python train.py --num_attention_heads=4 --hidden_act="relu" --norm_place="pre" --attn_scale=0.102 --bias="all" --init_std_o=0.0349 --lr_mult_o=1.56 --max_steps=13773
MLP neurons of a small language model. Each row is named by its layer, matrix (up: input weights) and neuron, and shows model dimensions 128-255. Each number is 500 + 50 x the weight over its row's rms, rounded and kept within 0 to 999. Numbers have three digits each.
A block is one neuron, or neurons of one layer that tend to fire together. After each block is what it responds to, as a language model described it from the Wikipedia text at the highest values.

L10.up822:386564468497531508575395455469536497543549479403563537514513492535475501540541483536507457532579427541463470590507460461531499465469462450502452422432446406492472541407465469545469536529548403475486470509464490485480429527506491560536570497544432486537470457485477570428402448531422433528528483547496519504444571445481606538444504485540519475518492513487547562519554465540493474452441
Description: Delimiters closing numeric entries in tables and infoboxes, such as ), | and line breaks after numbers, plus some mid-word pieces like ill and lus.

L3.up56:495501519498440652512550440526466463568516470471471482536461482510487510418488464530476446532498401500557431356505522600566508432452408417469501547537516499512555492483501522582501399504426551546594529487498551457565486486480464391499503484521518483485558479520560532494501517481544516498537603534548585509516560510506396519473508544418525450517338552495505539504575527519513455422517
L3.up92:471465464497477478500501487453513474587556528563410615479467512504581473453528459543558493454524502451457413565494441449558525439459554524547452473442513522538491563491473447463474477461607461489515536508406532513454389487418417616518543414558544534571418504497545502485549411525489450496600446534461492470521507618533578510439436502504481475393461432546526459509542513521512498487484
L3.up126:500463496497547443533539499502444499567453532531435414481392465507630485452476441622538511495478526459506424471458598449488519370476538511513451462423472592509475495488519539525506539402454452521432546454527546480495549447552507465506499436538585503543546485521518460493486472489534523576522470543486439502469612444464582509455499431533507491461444425596535422568556472448482512527521
L3.up203:474500493489526574542515433432482374528319438472465528511435486525515502474525518569465520460535447430482476533535560440591545489570537488575458546522417527476498523523479560460453574433552578511483580376421522475481426565463473519464510505541517534524546503524565467526508464483554539445557464554466440454522521494476592504482491507513527450507558539482468522569522517505534550485510
L3.up374:474439497483557511458509427466481499465559592481483487506458537473522439532458430534571453473487558594524407473463568420468484461530496575622324475486432511440527520402518484515526497474456626469423559377519481473523508497460520573681554468574619502581545464505489497498507524517517539495530475577429471535507565471529640518495479447495490505456569534496461399521498467463520529458494
L3.up423:459438537418551495518505460578505566541530558429435465465542472474531518483457470544449438434487432557550498457472585558537563453483515502471529516573483487547600416508514544590455497452493515468425516548506562460542454489499583484480456472500580515523527504516489490543467471502498494575494495571447479409515533595489500551372486468503540425491485436496403537518562490483530467436474
L3.up505:457498494490490522541549502461465569400444472504476516454485518522511557444461489567497509481444473442566466463525432560414592502518504504591347501473499526536546538523427439505602507523505498497463553486469464465510502513480513455553475445580535499423538555525527402486498531472515566484536507471438467565500554432505500537508440465497446527494502522469465479466560506554554575515516
L3.up581:488467473496464539544477445529445569572418573488493562506497525495513519442446570610458466499517530443506472460472378426429487429521504446595477487577469523450515509517488533475462464455613598493451534434430548478490468456536491505556467496520526484511548466517596401536496492485542526582467519502499453487533624545510539466493513511497474518416481579588468545540483469495540546482513
L3.up723:515484509457484540422461455548424450529514565420568534520496484530507589499482532575444457436476521391624506406532460472496479441536407492455490517579453493448478505487491493521491476487545549437361502506474403602514488545518565480540513550458505444572542505538519440489481468498567561484473539448612484500469471495522466452398483521506461528448442457578495523549477475495498530573464
L3.up832:540466513491383505446428526436452540573451529509539552453492500524470553471500495453509495478520459437497495447495402516528509457410467557533364486542528494435543503514512462472533450483486619497449515521524495459551473532500552496573475404570612502473533570557539506490527513531475563541558481427613471457543536517520561629404491508520447561455434566513599424478507479577555483451471
L3.up986:433488480429494547503559446559474452510546500532502556512557501465524534495485493546497445521496527480496528448511433416486485483491484484517394512502538464514500479509503509452474493503536573405462482564420463533505516448416490508544480504490500464533526556517505366541516442548589539424453550576531483415573546561555533442499586502493461544473381511539510357492567509501513519528514
L3.up1013:456486471498450569520543511416508544518443520546511566429557497484506520518449523544522415527518494569435515539445396473547571372529313447538434464556474488556498467513508452424565451557427553492482527456472530499483488461414484489500491447490503460539506559481526404500491470497565473491568454466383457516542581399504448475536520433519553496488559514483609532543500480497575520494496
L3.up1134:529473513535423559495532495442468505522425472440560543487541456497585533402475514533514528497544569487434477453489351431455460514558467460537530515533405557517444538518501376460482500457541557566554429419458518492550474531461462603670450600403542521604486478488602531509540407454511535488492551466464507492519481532518533525474566437496442598474401530566549500529508508498537554485527
L3.up1361:413464473496498628499519482475442494468511563465528433451518473498544480463475513471598461560490512503515413446518507543478565445546443559613383502505511460491541504512434477523511344514587576524501547448446543434536532455453465465574602440542491498549522505506536390471513424474465485479496461598524552431511550493493528460558478502459475500441508487577462521462526492458532500452488
L3.up1366:500477471503469588493543539433382527547472583608507532500524532508492545574543581539605453482476489400442522410466583533553483410492557515533473524581492515484565513513469433503455537443542466453544534498456550446452471588453483575520538481538591482515501512526574491458476513534529542446550456532526452519526570569463574435531480445442528475404418506664439550546489513551534541520457
L3.up1413:474453524498415478593514419391485537550533537379444454535458481527484472508482512579570474480549554528488441458444539427511539487554536444583470483522477554439432407486489491491486505407475553435377484365490502455506484603530458573528479487516547441518442539511625454484461579458503526499455545511606434494490597549521508460456549494640503523446486579560495441533544485449555525491494
Description: Sports-career words in athlete biographies and results tables, strongest on "played/plays" after "footballer who" or "He"; also team, games, tournament, Score.

L4.up59:450439489526575521526492454418461442500473469493467435563507489492382516549467499510570476492478515449502510513475542384529485462478383459440582512481473466485526498518479413509502486467525531552469491580494562469599467519473532607473518486531474496465397517441523566515492541556511489456540527566530567493460512551507475442522556439551461478508528450557482484481518504646508495465575
L4.up463:449527492534562563545544494508420497538552396489511448542503507453526521508446460443543538464513488549473432506582492436446513481452492424472585527491557468516505545490481446450649490518560517496490478537521520532565524526512416503504438535484526545483450447516541485562493461438431493532492537549519604409431530572498486549446577539519427448473561477529617557474481451512439397490526
L4.up616:470547443454565539509471445402455480510424456434534562501557462466460565520525504406469520506457508514489458583574439466431545522444455510470511464487604537567430464488462495549632489455513558454492575490467499499509530490443511422512553609549495499478400545417606504462465532535522529468510615408456522487505508469517558425482522532556480440612472531472562510500489502581549445464591
L4.up1107:468491445474554571539559484448486443520497453539498434527490506502468538576496467583571548482533517498482418550501540541499518535556413405479538457434615390537467553497531531424524543535493383417510578562568445479567458412557583595459442498504575508501388425487505545497499482499463495471512513502515506514411537507485477425504522450537500449589531442473515502508554501639457416509580
Description: Digits, unit symbols and marks inside dense numeric data such as infobox lines, coordinates and tables, e.g. ″ in 26°06′24″, kg, sq mi.

L10.up99:469523493490501552512492458541544519472602466465557493516592422486520554510588538539465476539460514513514558431503571458476573403503384504520445597516468459523435496481378572534519507505569590446402524550497584528495485410505502482446441524502466486557502423456547562523490384462576540516469562512514533564503518425548536491536527459546408549470407510513540488564578538522501504527511
Description: Dashes and spaces joining numbers or compounds (2011–2013, 18th-century, fourth-largest), degree signs in coordinates, and nouns after ordinals or superlatives (first race, last game).

L4.up292:447596510507529485500458534510587425462516431425526506513518414531472526516517526427489479515473473570488520491445536563556642502491460529557438513416604559460429544473471486411454505400515597491496538514522522459488403530528563457583417492508506475525561510494489601468513583424491538621478537482479445526478525569438455636623534478474512502531573497554469454467513558511455417531551
L4.up527:518557472432538462446496541522457519517430374451542415473552416454415474468538501513529506503511515450478481519646510574481444504486468585595455529504511567530483430557457510430476479417518533618469502471515430408564491503484517478507453571535554499443516517477568455505517473441388489492489485426467635534520421500477519468572522473448492460501458497629462586524476509515511524543448
L4.up1035:486514509530533529555513524487501590415512460580469469447387421497532479497574467433512594428490521543538418543483514515573525496481479546488587563407429494561487531475468542561539440494359414471478454478504455570474557533513527548644535598486478467471544486473496588496468518552428583532545563538481525456461519608437490428433597478476510552531529466479570539479520499562472547523450
L4.up1295:517607539502558506502582492528526492443522485593445422451476439484450517474615542417508524433517537427533520451468572543489478556515467551576536520510419549450516448530492547490484425505463441598575474595531520518491571510481445481521482492462441519453470524457492576527481454525406442530501531504407474555422454517422482484441538506452585448454466469479508589493459481512486531580439
Description: Fires mainly on "by" that introduces an agent or creator after a participle or noun, such as published by, review by, nominated by; weaker on which, with, from, and markdown table separators.

L10.up163:480559586568526477450430516520559496499532447515448418511422512393564478566601540472440585488467465393466470576557455501501541448552472533494501575548484518534477467494434530414542476499577573472514512500442456493588483443470405491447517450483503508536450528495504526528533451557548479579531542540504596551442514511528374544460503500527449556564497421472500501489470395537478487438475
Description: Prepositions after a verb or role noun that introduce the other party or agent, such as losing to, defeated by, at the request of, teamed with.

L3.up131:513467496443438485575513497431541536547384503462467556521479518477552614536478511622472497507455532465511436491494503414450570456431477359568445514507477514471513484471484482481570530451493512456515566414550423488483526511485439406552519604504577468500533505495560373521487559558619603389515464473527371449497505416524567481483471434562488567433473586537539412520499507473558523478473
L3.up232:430581552499444638464446465416501376482471523521493590550480499535448415551483469447469496494544465522598458516485551542508542490493498516530534476552442533494457462535569534548498521404438428556453458437598513493481520489451468446462468516530501501451523442472486560507508467445498476498501584457529531515466516516460371560450560518430484562528548451494480469616484512481431509501490
L3.up249:502532534510526485593500506503512415518480457469517578511479517510455457462494409499523556440512499573545546522477552445571509529567489499468490512432497458362478514511496579447553539502473492495404505507533530523462563447534420513500505532491507514616488492529512458514401524616450528498501587522505520420502613518498477521459665518539430482607447456432535554537493508468456514483525
L3.up327:513497521485502493522473491522493432413496413495465553516465477522504450521515449524463428469491563541562463492477535340522511493657363534465542527425427505402501513536538496369490475445549531583444455521595490482490451518448513479517483469497550491634557504486496525530496517528497490448515526521506469493378502464494451442501461480538526562531489548468465552534460520568487545571521
L3.up375:465476535482544539567491497489446485346447496431512528472465492512504456550611350495496452493496494536581445508598503415595513530591367510570456493408504447426524525471533508417525536524564480534417442440561542451476451458373479549571507543538561499610493525480488468519486521483472499519536518429389558488481492454485457487525467454465502523593459562464515576542496496570437518463496
L3.up542:467471492461535468521543489514579521471403483449448479513508475460592550456486492616480441507491566461548519522593466354599520413509392526438481479508541467395487503451481471368491542483510548526399506362578517449522480474521511505534529590511525486633514505448484529481528482544430474458532470470450478419495495541482472462497537503485478466573439534447539597578499481484503504521411
L3.up612:418479514444504462536515495498548473492486538473492474526486529529427436554490413725465531520524447563520527476482534433648495484544558476536509515416484532516462505469457490432516474575575466431532489455551500534609504482543443541543483545441513544536542531487485480526478470490412476510474493564455498425537520553459524603503473488483492435542544480451509514596484533511488479476478
L3.up637:489528522485572463493493513507539418529511491526498515447443508504524494463478484599483583489533486615531476458448526480484454517544521472545556573515528499513510482513499489473502495520470470500491410458418496567491516525629462476485484499519478489615521439400485528514488522444555508466542443560470392480516506503513465585521496545441459508582488426463504411542453671486491541613361
L3.up782:505539564550577559489470516379520449474462492529504520528571530521475473524453370473477610526504405561519449513485432490498526517482520487425541481401525527510505518470466458491507468432385474579515555468557451454513548435499490467457535456474518493456516446497518548495480537493469479487470460392453557486548462532495454555489534504491499451564555434443528467637580489495517467458544
L3.up988:481463592487447529511475478388523541421462517425568568559460535501597475460511553623506429466475567495524496530495525389474449476463460476546554494611450489462558563507498536386566534533454502429420458437585469491502332557540505482611475502554535492537559497453508498548447445423544510448494586555576413510468484501542457407437620444433486494517432567485531493605477473501514532575502
L3.up1035:478531505525478473531530513500447522496419471515482584496437488476474435505569559477553522496526551504516508540569565508559526457453365483537400498486470461443572545484501470552501508448519473486406623460547532496477418571564510516479460491530529473413486507538554448528528506489441492469567458579451528439516483574465613572504458458554502464574441547605485500507468491582582533513467
L3.up1050:473463512473543484490511470396530428524388530539495462478509510466520492526563469501504472524476383496533515476525476436572564494621416491544503537355472526331534550480480469401521553423552516522447506450473536451472492431458522554573507500557502532587527446513487526531488543466504507448484464508382486428460438516463449472486509476588516437569548524439493496547495500532555538386491
L3.up1053:500472531515512479514522456382466511445418487574505499528532532510494446477569527493510450501499591537487557496527493457526505381591411518673452444456512498381519538511504565405509511463485555424440494491520555449542490451587440508609458524585573481494421481514558426463498431472533468514514458530470437437465599446464534458485537477586415496588453515461511561544543483555502518461519
L3.up1181:501538515482520581486510490445433466566520545558512552484423528531507512490584571570495433473500504565583436469484551457609541489472558530548521486548544477384469500486518564535544474502619476397457467421476402546449334441432447566473527539519510541604537470508470578479461505471410468485517567519437424434501458483519472433475492490508418565459560553469446527534479567493416534593449
L3.up1451:500521539453581497527511486505531571549515459473456450528507547475508540409450517586489589532502482476481416528549480411490457445488505477454467518469496498444475516496487445471497519482571575376489470477451514411598583445475597485538477483527492515521515506462510420508528508497496386439480451416583550483522418546507599414450548480501560447482522504456515575490567483511502493571463
L3.up1486:432473495472522614537470506355519428497465548661495621524364538516454553472551456490503580458528499562530402429478450483562495487512421465568536504449499522422519546513471532467510492472544471531503468473438460477427456456433489499426490480516465491503542486496461541501505452502457462433505496508489465424519499441512441508537496490473423528531621570425444530583489528514454537458448
Description: Final cell separators or values just before the end of a table row in pipe-delimited Wikipedia tables, e.g. a closing " |", a last score digit, or a header like Result.

L4.up309:453448496530515512569460518500477450445464509511473511528523485458505516506551482659496514534518554519549551485623484355502521407510417500475445518470432448295517507492451530469413541477506466503490539398500500485528412524376533506583494485562497517520623471365471532501499528543439483465564483460524516398478513576492432490493593417501518463563413470487481589653560521551548560546450
L4.up497:492455524503497547502433465504532494512456513557539441506548493503449549426533506471486526533557596481523491498642513428497490362554415544465532475452384442400524528471497476470485505555566518568365498439479475447539463498457547573521561476521546494557522550449497481499492486562392455445519513443491517442475426509470454460465543507527460548565439544475467603578508495593543531566488
L4.up534:453493505480541509494488472533469465507426500527493509479470476449540446447481491543452498511517611585547503503609536433546514358581435513471499530444376439366495502540461502456502497504529552515442572425602461493530458547537538573583561537518538489616534488449492488522504439564376485449539526469491507440445461521531384438461473468554506531580470503506498615575510503534548545619433
L4.up777:501476517506595579517491469498429469475448437505487543509493468484513410508545425512444534499548555570589490459580502371517544402514457529545472503488456483449504528442455493446578521594593483504475544520559487471509391539540564533555581496500522517490588514454476490521495518524475505460513515462460525404417495500453429471502512450458458518530456522500476548532458531548539527520549
Description: Cells several columns into a row of a numeric table, often the fifth-plus stat column: zeros, dashes, semicolons, percent decimal points, e.g. squad stats.

L10.up259:531495564394519476569449491470426503499517475589476522501568523498412468488509456483446495439478464541454473553614499439536525455479476478542476518517483537462538487453411424584463432606502605428498556465529503507500588536516581397425432522467478485425470486535564503463459464473619437543519446520406484408560610472556479555521590503485491422566523551500481504551453471431472519393457
Description: Later pieces of split words, chiefly stat nouns in sports careers and tables (re-bound-s, assist-s, wick-ets, pun-ts), plus other mid-word pieces (com-mit-ment, trans-mit-ter).

L3.up22:498571525479557551536469504478507534393441588429468397480570471476459533485538451510509503552505419504453416419491432537508565467485490536441577548427501571541433451491487406552475531513500499513434568540557561459530618470437584482441511445508491513479440481506501489552493495520535520535509489465536560473515589459527474638533530482470465501466552482512515519530540498500445334489559
L3.up37:478473475532540590447455481487502512419418550474520393506532508500409547546563459460490525505464453541474392523515460574495542451498486575468483506542492443548514451516473381480654442506597457530446518541538485523548576450578501487430593488508503475476450534498537503494551536490506522607632562472463596510504571457515496519524518486551497504519492465480541534479443473521496372437557
L3.up64:475517550485538468523513500476520466532507513531524547508484425515492572447540510511513514515479535504540587533516363549496498442506593488478530595495491575486481473510498383414478399543600506587504530506561499581535379611493566473488473468492493518466553458494484536539522360530534515528509407614571576544399469482479492513514482440472520494445429392558505530497489488672520502601505
L3.up160:508477504507420564464501511428458475483554499614461405491497554511512588568557553478514593440489547507494434492498494569506535503524476535460528490589522514511555499504498388599529500394508285505628456525561549498472520397506457401415564516499464514471508493509514554485511523455443457508515553497537510341567540578465561518483473486561512535489549522558581498484504530493469465452485
L3.up239:426538530460478532489449491542505433494530501423501500545418499498564439558560563465579492521465508593466482517474542543581562474495562499516491480445494412471522513505520488482535470523636508488433573522553638410537572524610521477496493434488584502559488503551514560520482475467412475451534502569486558445526456497472583590453519532449534481449543384579417513497532518505555471621462
L3.up368:458541521477532540455467468520525554412486506493566555480551406492515425476546471485522521497482495555453455499463442559522475485477499548466518494419582525554389504509422423527538376513504530572486522510550568546504507459559521459478585470511496551423470504502476475496459452539567511594581568585568535541512540391510498619547509540576472507544447516474498525527541493601452420454521
L3.up517:415528505487485463445491444461511448505472553446490542501497491522445556495486490478476419500487486417472385481473497435466522444555557461504580507540520535563528437502484427533491446585510578538426471630515531585498422486494401544509517483476443497570392557530539524484512431546595522476480581560571457548504461515487430450446493503426521541434587531413514440485517518468532476524506
L3.up540:500579586544496532556480474541467482416496549471435417544556508411419348457474486464442507502496453584481525472506453463497528502530516487497549545449658473533462451494500526496447579638483551477479585469510463545617512473529534435527501516508487483504369446475495467435490472465446477565468457513447532465532605551472557573428529509548502380511524441448499598506630437473493453501528
L3.up653:465514506506546627505477484410605520389563521408472538492490389502456602499491499499525536497393410551450394470409524560619514512501396540491532485463493493551471443469474471514540402537497493545419492523570575527492553415477503430483587517501507479514501532506505546459466556564557523567541609431567581478461538519534474604514526501488474474620436503540479426489491505555493414443551
L3.up721:518539481400458477457504505520483590471583490390408481500562497509435611478478556544491553538484433583525545462491474523635471427538524492506469536502504502519535464513568486485488389488492474504437473568531583565509473529509634530515485510490494523513499541480495532486535401528537479465502467509605580466388466549444526508467564494521538455466491435623505454446490497458430431480482
L3.up839:472521580504560560545453467503574516462506478505405572515590490456357439444568451459559536536531491514415478493541508489513552555469552516482499549343545442514515461497449459520456499569518534503491518595578535474551541471467588498520527551543518526554381455422499517480538501571552549418499477409461530469461468544416533560489510583427570417612469533463497517493638465477510484504556
L3.up878:531495490526487491386450457450417509603358476483525507534546473561495510567486493488565429490439557475451538479457509480555539492457485513490455500474548525573551493496452497424508504570475469506484560393592458501492412503567560535472592494513531508463470500520544395512498566526506524553604527529442475519492547479510375475571560498498530474457538531453602405504486466590518438420487
L3.up894:486539498501490478534481510455438452585435432437560535449511419500440507577576474480555541514466540420475514556501526583513559507432448521514536575419467512371491497517474452472472421492600467560454553513526547532574424532515637533558481543525475498451433422472446539515474345508477511471494486510532561535455513496393625563574496487532547462518470387518574504521544497637525507540488
L3.up1307:517609524432492576485530452421501551468431495625527495510455498507481625611536490467520537381432437477511431491513626552592538502542508459502493500559586528530533506413455500508554480487540481481567528557520497517454545474619484512470515488480495484442529491533502535444535461488550427597589479406503565412486541533475567542514493517598498500561501486470456502494466549485476361455482
L3.up1444:528605504494367513418496497473552527455370497497478403512461503432518469587488447463468488511482443398454387405488535549553556488473481481478578535492609566577544511526539534565559498497526506573388493584592586506513526475601577495499516511514516443482460508497481463488517477515414500496472506463599588402426486499446469544508416495578486433615562526570456557461525575438480412531506
L3.up1473:474521449475489571489469451569464444547342484614504526446536289477388466525517473450487503506493507558475519527587507476565560429495473510487427469435522463546555504470469585440571350473612468569493584455491591475484521493487522518525523500516503500453485485537536517514463534526436480466504531400511537528498561450524494593533527552540536473504492417521511558488508471621526493498518
Description: Degree signs, primes and the separators right after numbers in coordinates, measurements and tables, such as 13.13958°N, 02′08″, (83 kg; 13 st); a weaker set fires on word-piece "da" (Bermuda, Blida).

L3.up152:504632487462535573482484514508477477443426456427427518456387498473442542527461533455518487487467451641517555533445611585529501479509389543600542482518423497436520531494520473395458508425507496536513578517533499515448432575516484594585524505499507514430537502475484537491493526480374539543526492535484538447356524466494495511489620480498489514531658480632487486525493484619456502543504
L3.up179:484540477526449585402514522480547440504403523558485635512645501496538493526585479459473573510461482501460463521512530475499514564521484421453518498557441595497518514502501500508497601481497502467454494513532467457429587474493534589552483495527515460380482450505580540520526600462383504513542413490467536529482477507491432436495533468517473526569586521481517476482481464493500501490510
L3.up191:499580513451506534332508503563507407542431502424527612494428446484565528432487540447481532513499495367526612492536403574504492488473473400477568521563491574396496512520513532428531492497506537510381544421499438603534477544439597519531469557536494552456417404476514521456522553472418511463441574411485515518445544568476511498515463470510437522518439517494470539498467519561522545531498
L3.up255:496483478539468518536432489483525402541296519512561456465574439485441450533630429464517489521525440584551551553514399427514557525539444528608545536392459492440535545497509482391488501529556524563535557385563503484463453515400482598578456514547486406540486500439487483497508560466456530472523453473366546471492506473475513467421551489521490518552568505505547502514462506596509459493486
L3.up426:507515499494518497549477512531453485511452481592466537492484464496440460450496567497520456453485616466580521499537363505444525564524401489602513530471523482517485500517519513475477467451501624477551512571544472465506392477586442525663504498521534495503502561441471417593471511479477594492518475507452506398505495558407490470501616455454554464426523527531518506495497469512538496458515
L3.up472:552466471479514508492540501486542514571445515442459548526526479458500535472551509583483557518466509455430572493513486411470473527494434517499535517504544491484473528413491515517494508558511481493410495424471494461557525490424522517536441540521472538456475547461499510463507534425517554442438510547413467411522567471562538438466522509474480477447579468536533573562570514508539505511438
L3.up520:491555542443539496360565476564604503496436454567472509493490524470556432465510526464571466500471519510548569481494421448482447522521492570546363554473593564530425453475501423471522502486533546357498554434488519510588510459519503509572499475438522503498433515526545474522514540608466626501529513455461549476464502449481539486503442467496563509475447464484505593481531486460394530507570
L3.up551:476408481506547418375500502475500456568393489523567559522483509508465552471654487506475459492509547477490501514463486469496494561526417457486523514477460501474525525528508484380534566539552509435444522441445501514432434439567526515540520503537557500550534517446557537533492580501460569480500492537425517533434471464482516447524518475542499557465621520539485454449465487511560446454491
L3.up717:495509496488517463484532485553538562392542495572492401480567534443430461522504513455517504532539538560431394478473492564424466482557437547502536479502539521523486480482525421581557462406571466470549488526539574509591507518522418522506577418504479478509379516527506413498530472466494505489533435469491599449503492546480540444480488483473492515531608549531591566550456491491432475514388
L3.up757:540495450555441529394473499494495536547385413555501600467419486527558515485516555478487416485487536501487568552598385542480559451491376575523409512622476514420500519513534485432502430526470581513382498527559528510475515536541522512622504485521571509583543517491506526473498470490534581547571421364439605521495544433501453547461467474509468526407509521525531507551440459499504539444492
L3.up981:487603497511487487453472465453391375445363450618489518536537500435500455562524396559423454532518438486537454430599429486533532466608462525478458560469409577483533510515435478481477510420580551507575505480499483460505491477510448541633468528445503480522456581500447390455507551569510585465495553508430584540469548596411491468533558462473487543544520504397467483510491506445444487464452
L3.up989:510468508500531492265465504526495547483376482513495398461455467501458531509586485502468465488517485455449590432513362464476545430448509545499452473616495495419570487526512501413473496526495552521393497475512529466531469502478491496602498508524523561509469493451563485490501583478474612565523561415443486486465589544507486489473615475414474541437553614447553480546493446552507472376477
L3.up1123:517568481482547513449474478446424477541379485489518578513565436504541536467528521476475512497488426505545428482509497471470528490505429519544475601407539662428404466486475497423575545482515466440498506438515500459510593469518516525534465421480519507406536502530503473489501563466432568524491447463521445509393438431479493443560445465475471511509589538563437518482471542445513495521463
L3.up1216:540538502532484635392419509425530532506308508497503527460579549534512427498532490396505416443481499579560522501502355451443524465599468525495480494447533478419526560480494516431528459503448517497480477528600501535491451604468580540552556501509510538533477529489470461525518476565554622463527575446568509452498518424450526455388566487516492516500514556406462412518565472480444524477582
L3.up1381:500517439487421517485479509425497462544450416514539489502551325526483523530509493405473483493525495478493506548608365439466528535567373530516484448412517457478504562524509514439511435609536605494599547452542464464482465473554504560632498598503623466466440505530518498492505511505453519501478506432479528488507554487447493573534498486523524521575473535501576490518501485630507464463513
L3.up1534:542527516521499555448572474591498437481548516542409531488532465414455418429554471454495566521524452496547501514545372521395486558475569517485544576431482519465451476454531460481486540410436526507443470505563537453525502456467594465483537551513503481448488363355502530480447481511506602594452501540501506454450503518482483492507472506519437501570546489515498479459473524458467525431484
Description: Prepositions linking a noun to an attribution or breakdown, mostly in captions, credits and infobox lines: album by, goals by club, Radford as.